MLP neurons of a small language model. Each row is named by its layer, matrix (up: input weights) and neuron, and shows model dimensions 0-127. Each number is 128 + 24 x the weight over its row's rms, rounded and kept within 0 to 255. Numbers have three digits each.
A block is one neuron, or neurons of one layer that tend to fire together. After each block is what it responds to, as a language model described it from the Wikipedia text at the highest values.

L4.up53:112124147128147155106093138178134155171113111131108123148120084120153104097128143116153124135150102127104147117138099180130071176153110107186120119142124107164129117101147178083111117143147158116106139116144122124132082173120145074118126120138075120136099106141151123099136173158189131099128134146160128123138135096146132116138130133165158109128144147174126121112166107111101167152130
L4.up453:084131113082121121142083118153141167172125113125123097124118134116100139118159134083088134127144156129110130139117091152163108123149089121130134097086148092113105096148171155122115120162102124139140142163097141122081153119125099141090134130103151103102104083082165150165128146144125136113168128161080143103052149120113131159148140106153151157162106096141125136100135100108113134155112
L4.up977:184157173149136152144172096086109117139158141095193124126114093166168116103108131129125076106147107098100129125106101140110129144161156130122110116108134135114109103157135107093132101120132145139133137141185128112099138117131161106105136135106111137131102102151125092163108156124172154154103128157153106086136173144126149147098091118152146128102136132136090104114164129080160139095144
L4.up1203:096165155142132134147112120147163119137132126159146139123155153165134152100184143126142149136147144133073127136096143132121107163124133094178134136127150080094130107119147150115111159158148111116090140139110118125082132141089165101092108143133164113129136143084108170166083136165108092097129147085139170141109099156143111119179165094125149086098095129111096112146107128110129151128158
Indefinite article "a". The article "a" starting a noun phrase after verbs or prepositions (became a, has a, as a, with a); also occasionally digits in figures like $16.8 million.

L5.up66:144145133140165121121130093145160129126168143123120135167135146156180132132133139108146088154127152147144126079076113142124091148136187131168103147172142075119177141124147116147168154103123143138175171132131144172136099089122129130121142141124151121108129126104145143100146111156164104107130128140109150118128155146139111118171148100126154127095117149125094128124138103151157122101152
L5.up105:089128113126115124139112152149138113150157157104154115159106140128110119136096133118111146164119087111127130135138085136131138131099130083117113113108155120142112126158135174131146113148139109092104117129174135169078077139119110137138094136124108091134140117114140142125124114156086142128140157144100145139172134157141075097144117090141159086120129084127153117144171164084134115137149
L5.up147:152154109132117094112151099160121104118123118107148148133137078108156112108198101112081163148126114123126090109103126139113116152111120135117145139100124118116180140146109122119125109114108066118121098087103145171108155116127144102163150117081120147120160115129119114116143153090188074091075123112127175126158095106132124100143156140166139092121132117105192131127146145102084123134100
L5.up148:158134130123124107155110128133128099123110136104131138121160176140158147101164107144134106163089093105146148121080089147162164164142140128133127099106150111117132144158129156145129129075134145125152111090100124173118098129128117122125109113108151107112109119137128160103142106137120132126178078118153118109163154128152149059087131149156176139147194148163122143108124153144108150125156
L5.up405:121127170099165131100118137144090145175124103126154135095093129137131121126080166121122126170132127157169116141128117130134093161105138124163111126112120133132117115126163136110111161124110117108109096084096135144128150156122104164120131159102106146096131074115132110167132094108078096150135099143129101161132131105114141170121136130165165168141135096145145137178143138109105110120102
L5.up467:124156191160147158079139070162154158126115159126092153092111131173131100128142103118113133139155166192134134111121114118118089166126095160141101146127144114096113146092180135150120087144113151161113140083082174196159124111121114159125128118105153081122099112150109160104093103102120128099196156120142121150122181131108108151132118105136151106165112142149141124123129126126162132102163
L5.up676:110163153146133137134131076146143146093112164148138180101113119168111128122134148092157141126070137130129131127129132090133112140125176155138107083152102071160142149156139146160150152106098113087116116121133117172102130142121156113098150124145143170143100156122126128158144105130147111107111123169093121120116127150176144143179120129179111122140173149163151134134153130142149126096143
L5.up685:116136152128095093132124101145116155142136168119130109099159170114182110111127105107145125127125104153158155140165113092115148163137112137147125200127138044100110198137109095118122155096143154146153097165078142132152141117116158144085134100133128113141115139152158150132104116154141117158145114165089131132073114105097118132171100070118160137108125150118135172115112130171145150121156
L5.up746:136133194129143105101090139117170157132145132101122113128133140137161117166138164118103115176139112141161120127147124164114128159104101083144127120146124116148116136115122154101086143111148202134137124145128147137140092124144100124108121137120139141148131057091123165085152122158150137126132139109133144096149140100095147107113104099159194127072145106145132134124161164137181167115191
L5.up901:156102165146124097180127111143150127102125109156098123101149135120135087115141074157134125100117166088157086147090102144128130116126107154110140115128149127115100179137116126119105135142158132146151143101162141129100162116125181137135137140163137148158149104111115114123168104085145157112194103112142158142143137126082106169150113111170170101104136124107113115125154165081103148160151
L5.up1125:174098121150120124105173181139119125144156173125110127110143138150124080114151101153129105104130125125175138100160122130165150148143156144159100116137133117118161168140117162137124117133150129139094102143123128126164131093125136151177139108119106104113131101126100097124149115135126142152125136155116129079141139148117086087105180162193125084108176134106143105135121102117152123117143
L5.up1282:128112151137156134143139081126127145162167178145122159163113117153120156126143100095126105117137153139107163154146125154115204131131179115184103099145115125158096152160103149175110097103138118125127099121126121135136119123086148150131101116100113135112141114145111106124166120164129121154140118133129095132084121145116157118108128133147133140092127102103132125141105118127130117135155
L5.up1285:173136088156200145157077129172159124146141132151111145172137125080146146114163164153114160159104121143139159134121154162123094123151156113109107099150147153141123137176141150129128172112114159144105107141121151119130166120081098154095106116111143159143084123086130159158112116142154102120090117120122146110125135146078113122100133103094113127107139091111173098110142089150154152076104
L5.up1289:155108160129124152158122134186122121171130131173088135120179160143106161121147146121175077108146123141124174180148140130125101130142153170129139136155144148147160149110081115123117111109107100139098100112101135133116125128124094142090115079114149149147099138153150163184102109118115149132131090107160155117128138124159090125116123118149141070157117083148106168121182140122132160123132
L5.up1296:115083142108108141144159078146154132142088148112125149167106100127115174086129142109142129108140156146104124156118137142113146141124108082172161151124126149141134123151118133148137124140135128089190142116143165146131116113103176154138125132146113163109157096094150151128111094159159123094103139105121116137161141100142096111122164147087127125095079091080115147175116123128130140145139
L5.up1376:122170146186146121142130123124127145136129089132085159135104112157126131131146143115162136117141133132130092161134102163115110172130146121162072130187135110136143125115164145119156117158126109108130099146138126127106119148119154122132103093127140170140142103074117153137170064133142127120088136130100156108092156128164092122143123105175151142143135115128123150140129083151122142160163
Object-opening determiners. Determiners and quantity words like a, great, considerable that begin the noun phrase after had, with, or resulting in.

L5.up55:088131129142127152126147138130121147131148107139115164114152141145109158146101158134075086111129104135129137114144120146140142157124118137112118104154129118108149129168137116135100141153124166141125161149108142150123147183145135137123103086124132167134143152125160115077120127089121110145140092138090138119105136161138173112133117098129132104119140136108167099108122129108121109104085
L5.up62:145126073138110142117096144074135153104178127138131141150105156124151119181123129153115148127113144115130166059135111145102139104143156105151105092103199143101111158119122126136163120148157163125118152146185161134094110090150130101164117168127133141087117116123108145137135147115136136144115092114154120138136152127116113107127126118132122140134083118106122144120096154124140118099103
L5.up174:162138141132135112151160132134160128136129164129115134122141124086157143161105146129126136146148117098132162135122091161129094091119182128136097103105138079117094118133169125148126174147133149115167102136145170144108143158156126106143118100145174113147136097098103156137132132114148126133084121121127133122109180117135125112125145105130114107175127144117112089147140101129106138115136
L5.up182:151136106142123145133100135070109124115124127118116076097140149115142117118116120155140175148137139099115128127151097162115155106131105115106084111139133129157166169127122100122119094165116139140185129111166160101122079159159131135141138115111165125133165149170103172107134172141113147149135102107134103079173115152093122153133155104129130164127123111098117172104104154124144109123132
L5.up217:156133130150134085145166102112143124156158158161135091102131130100151155116096173122111120153145120072118122134143124167120125134070159112130156143094129148124116123139129141110107135181099139146104121136124127176150094128132136113155140116069146109130164133129153102111172162156091147110101124159091131117131123137147171120109148131086148121088148135111108083150142142162132134120113
L5.up301:106153148069128146123120124125110149108113127140141116080113094114112150147129144149132158153143134125133132146131139105144117077116120110115141111150065127135152094137127098100113122152108107125131109147156122154134106082144145082160131121161124038130117086090107140122171125159138141117120132126112109129094093174119089160139139109146115145149106161135150166102143108078110117115110
L5.up568:118107157118159119164117173107134127151112114158129092150147130191135142077135136142144116134119111156100141151124142148122138081122133121143128140106139084140139111187143133090109149123160177143134127140152141067057093132090109104155115108126107115136144113155125103119108146162131132075114103101120125098120140095172113141133149112164131116116141085141138122142120130125137166137158
L5.up600:119126096151114131128126103121113125093135134151112165118115133117127107143086164128124107093162161153108101132132141173154124109176156110140091166109133168131146140128137091142171174134093141113125140135147135118116145148126128105140170148117121166129185167133090127128130141131130141124110057169127076116143166077121144155123137111165132113149107110147148109107147131104126125144100
L5.up740:127102166163141161129158099135160179114162136134143137144128144119085129134156132126118137125097173134109113156189116135103163114146147133151146115081117161092152099086159145113135096185137145177127127153123092092128102128130147136113146119168108152119161133135090110159068154136167140124132150151097129129121130137102080145126131108138115095148083113126110151139168119121093112143111
L5.up781:172100165159135146145109133115129145133098150114139147105149125099142132115110155110101107195141173176141111200154080135131099120098160124169122132121082110143132160124174146139112157110147145118130119136131110092127100165107149119150103128158140133139109153119121116143135128103099053143118121127133127121136139116132105105136149138178149141136118103105109132106123096136172137121114
L5.up1006:145154114171138145158096116098102169136139110136082123069138123129119134173112106183131162146143102102084116085123141178103154105100133125148137181081107151158109099107145118155088163121090159167151117117110100136167105123139116133143195157155119124148118130129101125144091152114114186142116087111142080070148154140115122124123134112159125127124130122094122112115158141113113133122152
L5.up1227:076156126177140175114148139111157159126148094114129121113104126128131162095123117103126136136127102104105100104124125136112170098101133152121107125124170138144112138084166112083102133132165132169140100124168150154121099176173112090132097130156116112141099104139167110179107188107090148165148124155124085129120159105122147110127155151099136104131066106122136123112087157120140116130127
L5.up1372:120149183136169149167150129129135144123121146118103099184137133135131139097150129135142114115147087115127116139148112142116108116114136138162103151132138167124153134139141158134127133197146119135129116157149138143109099124102131133144128095144104154126130105112133112124112173085104132148154106157140086107137112141123110146155124118183152156149098083115140140137135111120122116131128
L5.up1456:120116105199137192148105091125147127148150138182115152101127124131154173169100152128133133125153157154089113108128087144135127059132130090128113130112113129120135121139160142148116138130138161096155088143155122122096121134112171143141105120077130121158158109147119152096117120128116136118111108137136094145112115115171110087110144086148127124127121159114112105123135154095167123145106
L5.up1470:150142122150163154123095128190145168153141122158137123123160123143182127143107138122100129143116123132094102134168050181115155091140130109128129106151135135148097180119132140128111145161146165110147081151171141122084104140101133147146103121093116135096165116117121107108158176103091112146100116121091085091123083115151106080099103113168141064132164149096121086122123116151166135100113
L5.up1494:123117144118115110170102141125158148133161123155132182091135119129105157102140122174144111127091146075091136120111115143143154084126114103112077112098169098143133143100142125116090148114104095088142106163145170120137123132141158117149090120093108127111122096130094135164137158131133158147119082177152081108106122155150144121115112132122143150130118121115126129133123148109105096110171
Nationality before occupation. Nationality adjectives or their suffixes in short biography descriptors, e.g. Chile-an footballer, Japanese rower, D-anish politician; weaker on other word-completing pieces (canc-el, transc-ode).

L3.up451:125136134136160110183108171140104141149127136161107114158117120122115108060175137134113137106164113151123072116096120141156119138088075161139142150108145151117132116143133124106108133149154100138146124166139152135105151113153126140138111111132164096133110110130163132120114115141096106138139159152111090096124128096105136163115107143123142128124081145156145136154143123110135066170110
Date-introducing prepositions. Prepositions such as in/on, and sometimes month names, that open a date in biographical or historical text, as in "opened in 1993", "on 21 February", "In October".

L3.up188:154131156124155101119083107113136129147162137117137136067148120112116134123106137156144105106108134099120155135108137153118143123123120096132123110035125103113148133124151122119101157096113165110144160117130134094124078118112107113175134175105100103155118150189143135149138140115174093115119096199123108132129126071137121104103116127147118131119160087117136123111141156136128113074160
Role or title slot. Words just before a person's job, title or role in biographies, such as served as, was, and, former, founder.

L3.up384:133114159115116106118116124132128103150145128118174147135130173126167114108101146123099129081110137087094116129120116130160110106123103111143129166136132177096146139132128150150130127108158129130164132147108126115122128089170145132078072117115120126144119130088132109162125102125103138133147149140120161150081146103099141128095150124145136154134085124128123150131143150150097163133105
Indefinite article "a". The standalone indefinite article a, typically after a verb or preposition like has, had, with, in, as in "has a station" and "finished with a 7–9 record".

L5.up42:097126136169123117140111120117124149115145062113147142145140111136147119138158133124155162116159109117132069120107114129129101106140120157118153132048096137122108093144153124156104126110143186173137147087140116085127086105139140110131095131128100107110116118152155108111130123123163113153152126136152139098149124086108148156160145139166122086120132106172151124091146110071088122152145
L5.up59:133154132182138143131096171111120101131147106099041152132152102174135143104139110131124142081141124122154089126163121103112134142079129154106114132091110127130120089120142146116130138145133155196120092162130139156124105098151130118135133160166118081113132099160119112129157135114161131181136118110163140131145125131137115121170117118126119157127154129170126116131172138153135124137133
L5.up144:088151124140192124182121143130117163134160126152069132131110118155118100103143141150121182081129141139107161117117075132152095132093148154136178139137162134102130088090165098146116123123092152123156108111140083154123121146108106140171109147144113089122101130102104125143167145136152142128142110144123123103092087077121097098087088150104133139130153142154104159130144128099178152142151
L5.up176:152135122147107100148120110114108111143106140121102078123106135122120157134109124138179107112075123141112116146134140134115127149129132097088124145096125157112101109099146145173131107117140122143138149162106129123125138089132081095185184128100119128120132159168112122111141123091079102128135146066126157139158143127110106136135106143182129072151165102118164156112122135133139124125140
L5.up278:120139137162146122139142155151156125138144113104108136108179152151115142146149122164149115120125117122121177114120117131131164112133142156131152093124141151126117125115156152111115123171125121155156082125123155168156112140146133105119097103138121150089183147118139145139174101114114113152153106156111106103146164125143133123136129102134101136108157128162145092110079148088095142085126
L5.up357:142143125110126136141109090121141107118103143124124115099087170160154133110153101116089084088150154121129068111160167173120101138130116131071094134081145145118107133111146149126147120136152134159120112165149142108064138146113153107120139113144151108119148153091093105092124095182138131109111128163131126141108111147135095116136125135147134102088101155145130112154104087119124173162105
L5.up489:175082152116182131132135117167122128125130123121133134097142090114136127139127149099090129082111108072128103118141102108105106140121111164174119146119138139112144159126140130104141117115098140108161140111148154136183111095177031114180045156093128138156095131118082139050161136124171119130095110089119086105143133114126158131134128145154131195132097095155131149133121127096130115129129
L5.up564:127118147122104088106113147119132123146111123095113122108076163135085098125130147140140124135144103112121133169100136149110100108139138161151160117163151147173124118144172167166091124173119117118130143107126175156092094115132128117153135171144151120153124101161146114125127101108140109135169148137122089126161095134135137167120106131099122119135107116127115149113167165118130135146154
L5.up588:163095138152181100185134136124160097142119092158130143131111129129126143128147168187185162109169098120133079177120176134107111141126128143189172108105128128145104111126163111176135105118148107121129108115135118104112137120097123115133122176125116146167127120116136138151162140145175071148142114129167138136174128137174110099129140169147144127151149125124107125142130116103154161097139
L5.up664:116173134135146146159121167113123139153156131127076151126111122160133166104151129162108115108110125115102103120124128160122123084103120132154142101127127109098149115097135161174113138142124114146088103130098163128117123109116138099135139095174176120115093095129128107139132102145115146134095134114137119115102158105148133144147136158134144170124135135127080117149134075121116162177118
L5.up700:124102143157126115124153156144145140134119122141116161126102116115125159091174105122147097151138143121115096150145152132080175133121086170177159118109123159104104086109161125173157098107110183112121115112137180112107151140095104091154129140109139139146090155146131144090124126117119119107136112107155130080158145152154112151158134176133099105145158113132123136115131092106069158178144
L5.up743:143092152138109117154127142096139101083168095117160089136120117119119117141168108139146152136119131095153127139122156077167155154097115120156166090084155176101127167139165126100161098145177155106109062113113100105172116095144088119138103155120102138178159101140108114157094114169145134122144110141108114110129120104116150152110166134166131141094154126116131096111131148099117095143130
L5.up954:159144172154121116173110139068105132109176121118129141143133104153121141149133139157131160126155097102100096114163133137142140109126107143140123122078163098125122115161172117165117110161091194139100107133160109139114126158098102125134180124125151135142107098122108098125153123143126096153142148160084106129171148116114138107157090168136099167105096133136118127137127110105123120172141
L5.up1060:129114150119130153156129100121122123116174131130097152083175083118140075105143140114145130153108135104142136135155141063097121102179119117139136137093136133110115104120136121135133095163169113155157123141138139106158126149113108095147114116116159124118137094141141120123141101157135135101111108157102120116123157145104128125142093120179101120112153111129139109136084161109116117093163
L5.up1179:105117180189162122151121199173118144101176113136150135139126117140123113144184162177133182113133138152097130103149090100126131101146110133141113130097141149114127166137170124113138092158105095133134134118155120099171117122128143125152123132124092118132136082103129124153151121134127186170163139126102086092123121085135131107125134170139177111143107132135093134128151152126134145118113
L5.up1229:099133156190107080163134139107130190107116131128136142075103131147127161129146145134156113110140119096079136140132129126128107154099127120106122151105120137110126092146116117152085136172153157164102139160125150104108137112119105142082129134117099151151121098094116105130129121108131180134120101101144139112089154146148136120146110136129120149139113119143120118132153141122127119150133
Year-predicting position. Tokens right before an upcoming year or century, such as to, until, in, the, the space before digits, or a month name, in dated biographical and historical text.

L4.up285:140111156157150128117105129136103106142129131120114144101152126165140192151111103116159142091141131148166152135121089112144108092181123156084139100147133147127119140149133137094150113165125147093113104126129111113126135155127131127121131139088170107145141100179059145150149170143149097151117114134146126107119110108163159102105101111076133121135122093120101167151121124115100133068155
L4.up372:123143142150147100144075150105147122120137102154150131146143115160129096129111052148142126116128106113139115099134159166137151156128142135097122081111128108145129119141162138164114125124136128117121137151126118140122120127160170163136125116115157106121129138110104118172090129129140118161119140153111124146148144150152151087158120116111129134106141136136104072132163140167135116134149
L4.up637:131146152193157138112118153140170144085116110127126142082122097112118151134103076093118115185123142123147136122126082145123148099138157124084100122063135086090137113125132137078146144130093115138098138115154139123118155152144161080173167142120113118193131121164095127116134159143142103161122125081111080130122174135122134123118107137142123128143129102149137129088148100132106129110130
L4.up961:111126080133155149121106106126150123185127111129116140185190106133111142120111122122126181122120134127162161095127110118101131117154124126089130176104129060130149118175181096097160099137122078125112164156133124105143084149144113110139098081075125142121109122153089129128159139142173150175134099104116138103103161106126121100115116120113129150161145088139114143148146149084123117081161
Person role descriptors. Words inside short descriptions of a person's occupation or status in biographies and name lists, such as "singer and composer", "Danish politician", "former professional tennis player", "one of the most famous".

L4.up18:179060140097154135113121142135158185110103142105109153132141104091111120150142141117105104111123128121074096130110182122125118115136105104095092101104143119137104117104150119099168137130144118147148141118130167112119127138069131175152105159114130141108109124100127136174146120098129119114118136085138126088089152165120128108150120142126146153092083121097145074118129093156156115105143
L4.up342:148116111133154136114102158119145088074121081126123146140116135139112158134098155147161142135133100105148155141139114119109180095121134103146122151148135137178142165138143154094127135131132140118110141104165172115126117122152106184147146110116095117113115109086127097137184125121116113085112154109120104139086103109127139140163114116148166150106137125111106108103104119180138121126139
L4.up413:140150123154115129137146122149120138123158130155075144132129100135137142143123122104109085150148129142169127117141140100092169136165076094106132103140174124156118122115136122192168167112103158112133149183127167108119118131124134118138089138141111138102102118136153102129150141120153109158112146141108158106171080107149132166156119112143142127113126124156119096074129100130115122097132
L4.up1120:125094158149074137104141131158095116130146119166147132153136109119180128128132124108104113135123111146129117132128126163113096172163142109111111147091115134127110127135110118117117126140116117117163153121124169146155118161167132131132099144143151149130141140080094113149164128111123149108129097117158126112093141134109154160134123139179150145125082098116108112114125173185134107135095
Mid-word subword pieces. Second or later pieces inside words split into several tokens, often suffixes or names, such as oblig-or, prosecut-or, Lic-in-ius, Ver-d-asco.

L4.up813:076132129199159119161122159103136144124150113135149145117119110136143151123219175136122139130151100128092113106145129100120128123079124165075150142112122109084093105125137138145096088154134137140116114160111115089135172159140118119141164152136105132129098112117133123144120119124116159163144116119143093140146114084108115138172116163148111107092099110129162118109150117118090118096152
L4.up852:097137167197166118135094157121129139099148076156141137134138130170133099086178147173124093113149092113125102113082171108111138115122093166114110125098134137101093133113157116134096146155127128141116134146145119105160120118139129125136116125162133113125133093102118154091130136128147138152112118137115081135121091085096119123172126176150129180144114161126114121148161151148094131133118
L4.up872:132130125114111104157108165107126112161146107139106152107137150138074145098134132137129092106132092137096127141129118140105127160101107186100142123172147130093116104161134153164081129137122077141139117144107135150145095114102137135171102161156151146167096116110142180104129088161093136151126081115128154124079105127132121150072121153170141111111115119157106110120119138135114110107128
L4.up1199:136146167183165111160099103165141164158108161129116134130109116149147071105173183120131104085147077127162083107118161114066137106119133135137115101135133143097096133094143091141075129148123135149126095144127127129127108127119131135090133134126154101103141117135138145125173085159109165147106127169160110156146151120164101134142115159173122140128110164135109166159134133131155115132154
Date-introducing prepositions. Tokens just before an upcoming date, after event verbs in historical or biographical prose: prepositions like in/on, the space before a year, a month or day number (established in 1976, died on 20 August).

L5.up7:132124124166128105089130144118151124119117112144153128143101117142134124093129156096107103140104106151158116137135136119073148160152137144154136104110128156121130146113111091172116121166136159144191113175134185106159103137143145161119097123129161081110118113104084128135171120105104120146112123158167118118128111134079110131174145124188138120080092122130149155122099103139132158145156
L5.up13:107143102137095077150114111163161126146162168166111160130162133131155124128162122127133135144154139139118143129160153157092099136125132071113107112115121132112148118124145158119122139131135114114131169140132137147122120120118146125124143124177130166096128058101085153151138121087153136102104125149127121106138086143140143148135125131179102118124137124155154119147126154157137114148131
L5.up15:084148121128084150112125118136121124098123141117100188168176087143158144100095121166132149146115138152165119126135115145158127134176088156150156095129091154128102167146113138086127132082114130125129113114164169128133134135155126126172139150130104170161097150182124159112122176110134137122115117152159117141105124145136109129117140098138114182108112098128157123116143147106107086140164
L5.up56:112119109155102142104169130059092120099114159197098126128127136107140141133165132122137124125172107137136117095149131133128109093141150159102125103129094124128098121123120136084131161102090159139115155117129132074183112097130105159099121153103107133133154114135184160130137115157155094163071139153162101115111122152112141143104133172155117130111119153131137101103149142119107090083135
L5.up396:135164125121115137123113157102175154137156137082131074151153132159151166117125133078144087163147173137121138153188136121107116131136128158146128121078090124109120110139116111146106122118120151122173114117140164098161082108084092130150124152092132110110080153111109133139114118126122114104131112106126122077140103135068109140149115131139113177118097113095135106147140146151127150087112
L5.up433:137093095090123139102115140100113122110116109089141092151139073108135146150143149130138100185102124144112156134147097119153124141104138131171106145107087118141131122116198155111149140139081102111158117125118145104130095140155129191114151177124088146122132096143100113148152100132151115103134122143136163113103119138093128096158146164158127153122100119139140121193146162123102122090073
L5.up505:109139110159148121132145129102099149105134154148141077147113140116093101135130120166134109159102106145139106150126147094112131146136132129119090148112075143176131153098144151097102108114143159111137123148124119108132137127121125114106127164103108122141132117116107102122148132114149103175146138078096087129127140141111077166125184167149156111100121147132114134104157130130107145167116
L5.up565:157079122134161137125130131111151158093129113121123133137110137103126125119133142130171098159126159150133144138127129120095155141111102163157161104115134132078141182109116140114100122138147169094140096090118125117177133144126181171090126108137162126104122107101069093143182125161124139093119133173143129067119090128202134098121100084125105184129176117126130104197124112120102144129152
L5.up572:136132107131112117138164165166145180110112132116125107111132133157137112166113146162133108094123106097119104164151153142146145127138139120150157077058123112152135112083141160135142130096121140148106126101137130134105094115153110111155129122138129128201148113131103097105134144131143156109126118096107093155159096113154124173156143113138110137135127120114142133121115125079117189159110
L5.up640:107167150137130111144132135127110140159124150137093143088108139117162138168133185137137145092146122105125162135101188107121123124121122108129166093124112104140111078181106132117152170073108111108078089137141136144138088141108131161114109140140159122195152068117118159158138119095131149117105119170118120127111124128083096132166102106129114119128102082138169120145127120129139126139124
L5.up719:156084115105116160091112159087149142126046130094155130157160161135157111161181070125124094137123105111133131114143126132085132116115133150133149136088103136074165125109151153134103122135120156100130128149107160127100112123111109148103158124125130128133143151116106112180126138125124097104154128125081161106128144112153101102145118139147090119147123129117118063188145124136148132127149
L5.up803:138090127140127124155128121112149112134159124170125103103128145151131118171159158059122089098140119120148152128187128104112115155122072173152096112107105089139149101112116155122140176118122069133132152168162108166098172173151125121127114113153106137161137117117155149110168111122128149142139156082119137161131110112112109127148133139155142157112126078142113130085133160173158142155140
L5.up1016:102133133158170085116151120112121126129131114147170152144135156152125131174123164110135123137117114135139112148112152097105098108121105082148094125112149151144126122156134158035152098148155117172171179116123187104113121147112124183121127131106130114118134150080148139114113117153131112125151123130162140118127120156155153135149185172124082181121137119096118089153132130143083144089128
L5.up1102:133125131132132150123105156132118112117149133148112132137077116149143153152102136143117103101098129113152118115113124118098123140101150080145096176132066098168180150133159150123174125113105091101138124146149177088099116156115145142155108107088124121133167158093127125132162096098150137092160143139141136103133139121121146138138146135112117140188133096147154099110113125189140103098121
L5.up1140:166091139147131121107139123112172138118094105101113110104153098131107127150153137130146112149127093125154156093125129114089125072152093160134164133111089124114130137115153158191121126137125158167155118164115133138106118098149118110139139165147123172158131115132116119096150131135152133119093124148147132131146079139127150087116145086109138135158115108082177100151140116104105121106124
L5.up1407:114128105111155108163159113109131125131134102158118140102128125114122132178136137143110137153130123115165133097100159081148102088122127130143153108109111154129131125096140119112128136150066114155059136144137167096135104107148119158143125123130143132108083143116095140157136100157160117152120123113113130129114110104112127136146103124136092111102145118124162122094111144094184129111136
Mid-word continuation fragments. Short subword pieces inside a word after a short opening chunk, as in ver-d-icts, gob-l-ins, leg-it-imacy, sab-b-atical, in names and ordinary words.

L3.up877:116106154126133143161099171132141104087168131083122165153154134126131146091128080168142118137111141116111103140108118130135126143137078162137163147106139079099153158134148139127113165130101154126166107166131097118117120196103123130108110167129144149164124115095133103154137118132138162114117137145130117141126107144093132115203116139152119134113123094138102102168123119091124145111059
Mid-word name fragments. Short middle pieces of rare or foreign words split after a brief prefix, mostly names in lists and tables, e.g. Ag-n-ese, Am-b-ika, al-ph-abet.